Part of a small language model's weights: 13 layers.
MLP neurons of a small language model. Each row is named by its layer, matrix (gate and up: input weights; down: output weights) and neuron, and shows model dimensions 256-383. Each number is 500 + 25 x the weight over its row's rms, rounded and kept within 0 to 999. Numbers have three digits each. A neuron's up and down rows have the sign that makes its largest values positive.
After each neuron's rows, "fires after" lists the tokens most often just before its 100 highest values on Wikipedia text that the model never trained on. A number after a token or word is its count.

L7.gate157:495446457531552495511488482510484526528487540514473537478522522497563479503449463540500516508499503473536484485469504481439518515481457498531491488540504495508510501487495486542490511481503500475501526470499481511487483522545502517524501486498518529513552507530514503499515465486475502531463449511487498522483473476524477514526512496534492470512494515474541501470511489529543526526490
L7.up157:514492516457525517478500516499524531495463519480475527487487472519520471485480506506498519503530503498498471497456491454472489495439507514523493503524483538493507503517505481529523477495526470490489462494505496511504525560539559519493453533472504481487492515556510483477492484540441511529458518513508495480510534503465499521510499488512504502498505449541510509507479518512516467480484
L7.down157:481474495504531534489492491506503505474521522502467517473502493484519495499515476561481482463537495488495507483505505522526473513486538496524475478494487493504417530495463546508505470454501511514525523518514484498520380515486480550507495497555526518551532544501490478493515502504549494519518460498512533530526507495528522498505522506529516497560492525518495490536491469496531533513494
fires after: " " 41, "==" 6, " was" 4

L9.gate450:523512459551500565520507522539539507488532514530456460538516471521539484516491473490536515555511525521484521468514540450521501477476495461495521495509486512467490487466507472534564464497508518490480495476507457496561507486496512477495498495509517502504509543505522504502494507501547503462487508492489508525482490559498481484513489541508547514507499516542484505511511464484535535499534
L9.up450:489500486473503531505503496536512459508503515473473452491482485498482537514491501492558495510502512462482553489468505520502473486523476483469483499504524528517520498508497494528469472489468539499518528470524481492492498510518508547503489454488522477496520523469495489538508476476521533547487560525442525478505434503491513456455469556490489490475522551475480517485503472549505531520502
L9.down450:495523454639504559516554509475528536560536455494491487510479459502456512504499475513502521528521543520503472494548531457486485491518537514502518504513521546482481471514492442473491524521524504485473481472540492489514506482498482481506510450481497459526495481517550461431477506518537483476472489473528503569501544539496464500467502482532490526473510485518481496502502508483483517495538
fires after: " " 80, " (" 15

L9.gate610:496503506483503514492542479501535517504457456458479513513525548499543526484474466471472496481555501495500487481503512452530514514510492521512559481495580536519493518485560515464491490483525495501518493451518500450548484490525518452515480510503504482468560495521508516506502483468479545534498508545463529501525499443515466445474510478472532515493472470494464442500471503508516511500537
L9.up610:488540526495499502477543530500525476490479540497487524504464498503473502494485518477470501495474486529537484494490506458535541481516521493485494487476497459499495544509495485444491500519510508495510512502481516490478514516494533481451483488499539492463498508509478518511499528444451474513515508509491454517488482517513518479486511471519528530516528465496500470559556483514489437516513
L9.down610:477547504522504467506514499482492500507490501477502512504509515514495498504521508522525488476510506506464508526504521487464498504495440503520496507517469516467516503475477567509497499519488500512498513543547502503500519500548542487511435503472462452548515528484494521488537544473510481483443511503529499505527480478521469444490497464514459505429483483486449466530534475472509502507529
fires after: " " 59, " on" 5

L10.gate988:480454529505476469449493508516510515506532467471507517478503494513503480509483473507497493487507505509506539487527483474472511479510471503538503529508502492510508489509489501504510561490545486474522538490503553458500491511491477505502484545484559519468504484518490501491516471461537488489510474491496505514483489477553466473510515491506532532477484489525500525504437525492506478477524
L10.up988:512488447543498499469500497463486480537526521503493544520526475499463508530523477488506517501526503471489541519483499490501481520489469464478465521530484510495497520530531499511520517563499533486501510467499522491509513500530474454514483514498542467522521531444486525497421514472530472512481505513497509527499468494519486471487510553524520506513534487522495523485507464508521449523523
L10.down988:510518473448495486501466503491481495502520458474531506509505504511528543469523496477512476500459490476475524415498471503472504504505472519519501467504469519523516508512538520510438508562535508521512503554527512481502508476507488503493463501452545501511505459540470542510473480544485511500490525489508524469488536514527488487544512505514523474497511510496474476507499544435501542475549
fires after: ";" 27, "|" 18, " " 14, " |" 10, " /" 7, "\n" 4

L7.gate545:465508496530493515537513542506504521456489494525477489516492494546489516528488478533500471529506429496469478485511502472493439532505504497498517517470492513558492529446461494506435468468502534530521491471513472477521509499559515496521502503516540526499477531510499536492522510456483524493502515511533489522525503494510494483479488514536510482463534478501460487484487569512506526538534
L7.up545:508508454476522478519508492488530525485522473503470491506499469492513511521465481498514502533460472547451475461499452519491506517527476511474518526522509519536476521519506502517477521551452498537534497546509541456518500530459471499459537501509526448513519562465476506479524512497438519505507485500520489523464496506477522530462455499511488483530501484513470517523521502514503506484544
L7.down545:520516454504520501532495512483462468504456480493515483489451489474549541480479509514526519515525460515476485502478526490459502499508502496544515473501476542529470497476531527517514506509432453527523550564507531491559510477551490493464438478497552450534459560524488493467486534517481513518474487499519518495520497555510479500524474512493507512482484497497511500495502461444488501517481
fires after: " " 60, ";" 5, "10" 4

L9.gate447:454503522443497524498482487508485526544511478480514445504536482530495536485498485502513427485510454519554466497474525472510537538515507475495505526514509484521472495524503503475490472507513489526503569478538542535497493501513480488489491468484527484517487507491504482506518482463494553490516516485469490457527470439463511441490525523491525511504522490482500483523494511505494505504537
L9.up447:491492497518466501510491502509504478520536490521491503488507500535516507477509503507536474488500531490518517512500493491491511541475508543488547531469508461535577492471514490486462470476484489508549534499473504430464486500536521445491510464466462458518526474514528477485522484450480534486499487539442524504500500521526480486530489512492545548502498441521487477513524535497486475474478
L9.down447:489512510498473490474492494521526522463462485479464465490457491487462528509472523478504475501521514501532493483501514515525502516506484502499499541494453504474460503515474495541480498487501506528493527483514557503532513503461429491546451480537461500491551484491458508503475499487501492513486481485530500531495468502512478520511466541519500520505481486515479533554474474512512543559489
fires after: " " 82

L2.gate959:499485472440492468475480556499484503525498495486497469484520467476503504488456467512536468504460525525461493539504482516475493474518529471524474510551502463481516521489552497504489480488511519524479514525480517493513570471479486535486509470477504505520500496505530506491495501455459535529481508487450469466490506482495479533436481533500489505458466506468543508526509465537459528489525
L2.up959:477549513538464488504473505499467461430494496511501516542499536553483497503527472509515482503506470488464541507511455512526436545550540557454522510456491513479518490519485496517489494446461517521529504478497449504502490514491493529548513484480505514506468491510507506462573524538506492486510547478507488545520476497504482492496478507501485549466455527529474517509503492518488485516493
L2.down959:539466528483539476465481477477476540491482472499491490507523558542533512491490522468498495481528487485494473527489501503474544504437506548501450530492489493487471493497466478513511484471521449495474547482457514486481500474517514500525511480518461526579480470455507491493471501540464485517492473501515511506494515482464487509488520498549513506459477460533500513496495460496502526537510
fires after: " |" 24, " Label" 8, " York" 6, "P" 5, " &" 5, " Township" 5

L7.gate1036:519465454511556541541494531489518478508520476469484515476509538465499512533490484513450502490487534503467465509432495462498488536505496525511524509479481484551501500504523466492443513505512504553529484492533509525560467504486511460475531485463453501532525520526507497494514510500485487534470510461543498511518472515527481506515513492487491515502483517507507497521504482528494518532509
L7.up1036:530475518512532487523477448546504495500516520465506489515489517520566508482536559493510497479490505510542490453539503525476490523521521458520570492499501523508500480523526516491482507502554491455467488457507476444485532504489502522496519510464497453508479526523511492476442454504500505517503515478507539510560529489503497468486499492545529498495543497509489493532520509484528482511482
L7.down1036:525510532520530516516497456485489462479541497536497477521531468449532487535495514445523500509483489487492516447517475519503467503425491525524526508507464509519478458519528474457505474489500503491518461496504517461497497533519500497469466504511477480500482480522488545485460484425509518523490436503515507551506509489533512500530479518500527496531475532516500528513486463526531536529483
fires after: " " 52, " |" 41

L10.gate1430:553498551495479540501534488539543495432512494472513508482480546563532527529515500486494525488509505484506488499496506528529526470509541458492491576545507567535435504503517492445452517520524451531520472517499508510493466486525501495502532484499514561531503510493501505537512502499525502557502433474518479476474511487507527490487509485461521510495498501484491495486490486510478473464491
L10.up1430:501501504505489473517503518527529502574513543465519488501492525477486521479541469473500529502530526489526471494532444470498503478512509473506524510475494485509505499540515535524488515503505470502494469457490498473499505449513559508441516492518470486475536486517486469499501504475511510480507532491522515514523501500522501513464500511511500505480508486440492489502532495538457444514494
L10.down1430:518557505444527483484535513509516522499509519490470481480526533470450484499511470497514516521479496503501482464493516486496481492459478525478524475477477458467470494530491519485516493507480479517477517496472504525496503495512467487527499488469453506502552539512541532515500544497511491493531536494548478497489521459521521466473500495512517517523470517462452497488490455491496547466501
fires after: " " 54, " (" 20, "11" 6

L9.gate970:507470445497492518489494490533519500519469509529488510493519521522508502518536513510481506502507493474518480514498487524524519463510503511514479506464497517476510493506487482525495480533527456496506468500526531472514510509487488484495489488480463486508542478510510451523491502480518500534506514484508483486502514512490499504496471483491459469473496442449506487503457486504494482537537
L9.up970:504474507498508525505505468501538499474518489529527481512487465458527504543526550514537458470514471537492538475492500503509503509483491520517513525539506515482476492492530494477475511506519548495467523508479474506507492530510479515516506487525531563502487513464505467516499471548477485521529486468536546484511524505525506489504494503491478523550482511512462462465490490481484503535446
L9.down970:505442498492490502496505471484537498523498507524473483495521501495481487513510488461450430479529495473545519473497498483481505531477533529521523465487465525570473538456516500488521494473509507488529489538454450490470516502457515476489493562491460391500548498551490488541466508481473513507509490546477526505546524533512536537494508504481500447520515547499498514515543551507525546480489
fires after: " " 91

L9.gate1024:527470501503511488519497502540515507528506502471519483493524482518540493534503518554527494520486507475521493497493543457507509512503498499513535530501501481474515517478450506513481487500464510504512449528470512488532554504505523518468440535524477497510504483540528536489478524479494527540482478499496455529517536507496448483568512511470519482488498462542485473505506568460521517523467
L9.up1024:526501497468479525510471495494530518520513531510520483475477481494541499531511517533542474585478533523487523529457462487522536508509523512499475488513539491516521523490484527506481475536526545521551428491491509479465507521502509534479497518526493510495505501482539489459491509479529449479457519484459498537493503520528503516516483516531491516545471475511464473487470517508482524521467
L9.down1024:540494526519507543504513508473473509475547514485461464483473528504476515520509480518528464463508492528500481487499532489504470514552443522534517479477490441537497524526482502484490452517465489513493493494492501467532479493483527472521541505478533488524526505482523526534474547504502506500464405509490525502472485546536529490503481510464474481509467534513496489484513536503461488501514
fires after: " " 32, " (" 10, "′" 7, " (−" 5, "," 4

L10.gate501:487545562498514467492479473503533494505498501488489517535477542487489542469503486468506529497472508475452512476521482472441540489545509510481517492500500522542514498500501491538441508495518500491475460481494508499480473519509469523503497520502534477542485490492516483527521501476581510499485478498473515512495524569477539506525495520521551472527482504489519520491466511532486482506470
L10.up501:502531474523503523473501558472478488544527494518458526504499545481477561505478489511456497496472489462537493495437486497485478539515496479489522487484540518484486477507524505485498532534495450505508487475526514487526508520472511514505516514489523510499512507480466534546499483490504506481485476500514457532504500515540559510504491499494481496503511521493535532497511453502450479505480
L10.down501:516477469499415462494507515540489533552463475494500512508516496486519501502488487507458549506491487519506470471535462456496525530494511489523474497515492471511508468452484481479471523451506521543459512508498479555516484511507474509510457476517458480498548490560492492482467452563504498496525529489535528488469489540512505476493538485535490501487477512470485522503534471451525525525487
fires after: "|" 33, " " 16, ";" 7, " |" 6, "–" 5, "03" 5

L9.gate1176:525521493505523522514486526483537478523490449488547497493485467497552516451514491494509475509528504510517479459460479485503519499512472463500491547512488503492473481467492509473470468473532518519525455475494481506552552500475504456509493496504519493486539465454524513497513495477483500497527493482479521489498560466523504511493473507516504533552497514470460501513483527485547535501517
L9.up1176:500510543492511523535480529518485476501467482489513480518499511500513506475524488457501526523583495502515496487532492514554497522516494487494465574579485479513473509499546500489474495485520506486502528492455470512501526510502481523479535502478523532518518446508484491492500544522499493499543517493481473515499517443532508528467479560447527495509520570479491524527480523476491493486458
L9.down1176:544479488497505516497498447491494492487524503503526501546509502489547477468509507492495475531492555476528517504449471503512480482497509473518514537485490472489532510508506468489509462505571506457490474501497466541535487458498483486472487528561512483491504518515497553534500524502518472488495520466504493517502557478512512487465496479472457513555522504490486519495493517523507553491474
fires after: " " 47, " |" 15, "18" 10, "|" 7

L7.gate1358:479469536525495472502473496501500474507481511499507455493482472565516484522497498566557488543476494497487522523518506515498510524427503461504510572488494483507520452490487500520464469507491477470514449501507487526510544497504531539502506503500498513504525498476501485536516456474501500544478472477480485469523520504471495462512466504500512507490509513508493515494473486528502502461525
L7.up1358:523431536513492547550456518503493424530508499456503494478498528522518503491505509505511490549504482497507529513497501497506456480488517526495499510524504501492547493497492512534487453501504528493500489436487479536499528481454517480507522517483548494506519507515525530479525510485528507476539533492503501539489503494538518521503493493475510494529451540487514506525497486542524491510503
L7.down1358:484546428542506538486480504501536514485462464497508504528491512512541480427485500487470509533496492509474484477462528509472535536474531532492474489529466476495516515516484497500500517526541539522534496470525496485499458480502513526507501500482542508523475483502480501476490488535537486481514502485547506557498525531495509552489441484512526470509533512493482529499512496450490484528573
fires after: " " 75, " (" 12, " |" 10

L2.gate740:498477533491487474496515500503510546562491516541516492495494423500521466467493502490520487491481515495479519454525516476502472500460512488464485559466493475544426524473518499466496531514484497521482497549465507508528479490487500487538493533461485530507547516515529501520469456496530517521558517481493522539462471508520480523485496494484517523504511529557490499473505485503496531479537
L2.up740:527488532511509535552491471489507500544485504506493449474496512502542482505488491506506447517483523513487507452485513466468468482494497503517479503515472464491441484518540512505488488509495553473485475499495533482525477482471510527516465551510518522524539514495478521486497492491486465435536528534485508493453456521506517496523508507463495451471453529492510490493492510509510466530485
L2.down740:481482463501476529513492534510501525455526479489472447514516476519533475521474497517504491498496525487514477510500493522500464520507490451528483505511516478546515496486493490548536492564507493477504508504463487534496501570475443538505522516507500479490507504520492497489444510485520504513501484463496459512502496482533527519468577504533517534490541481459467481514453528497544511504528
fires after: " " 35, " |" 25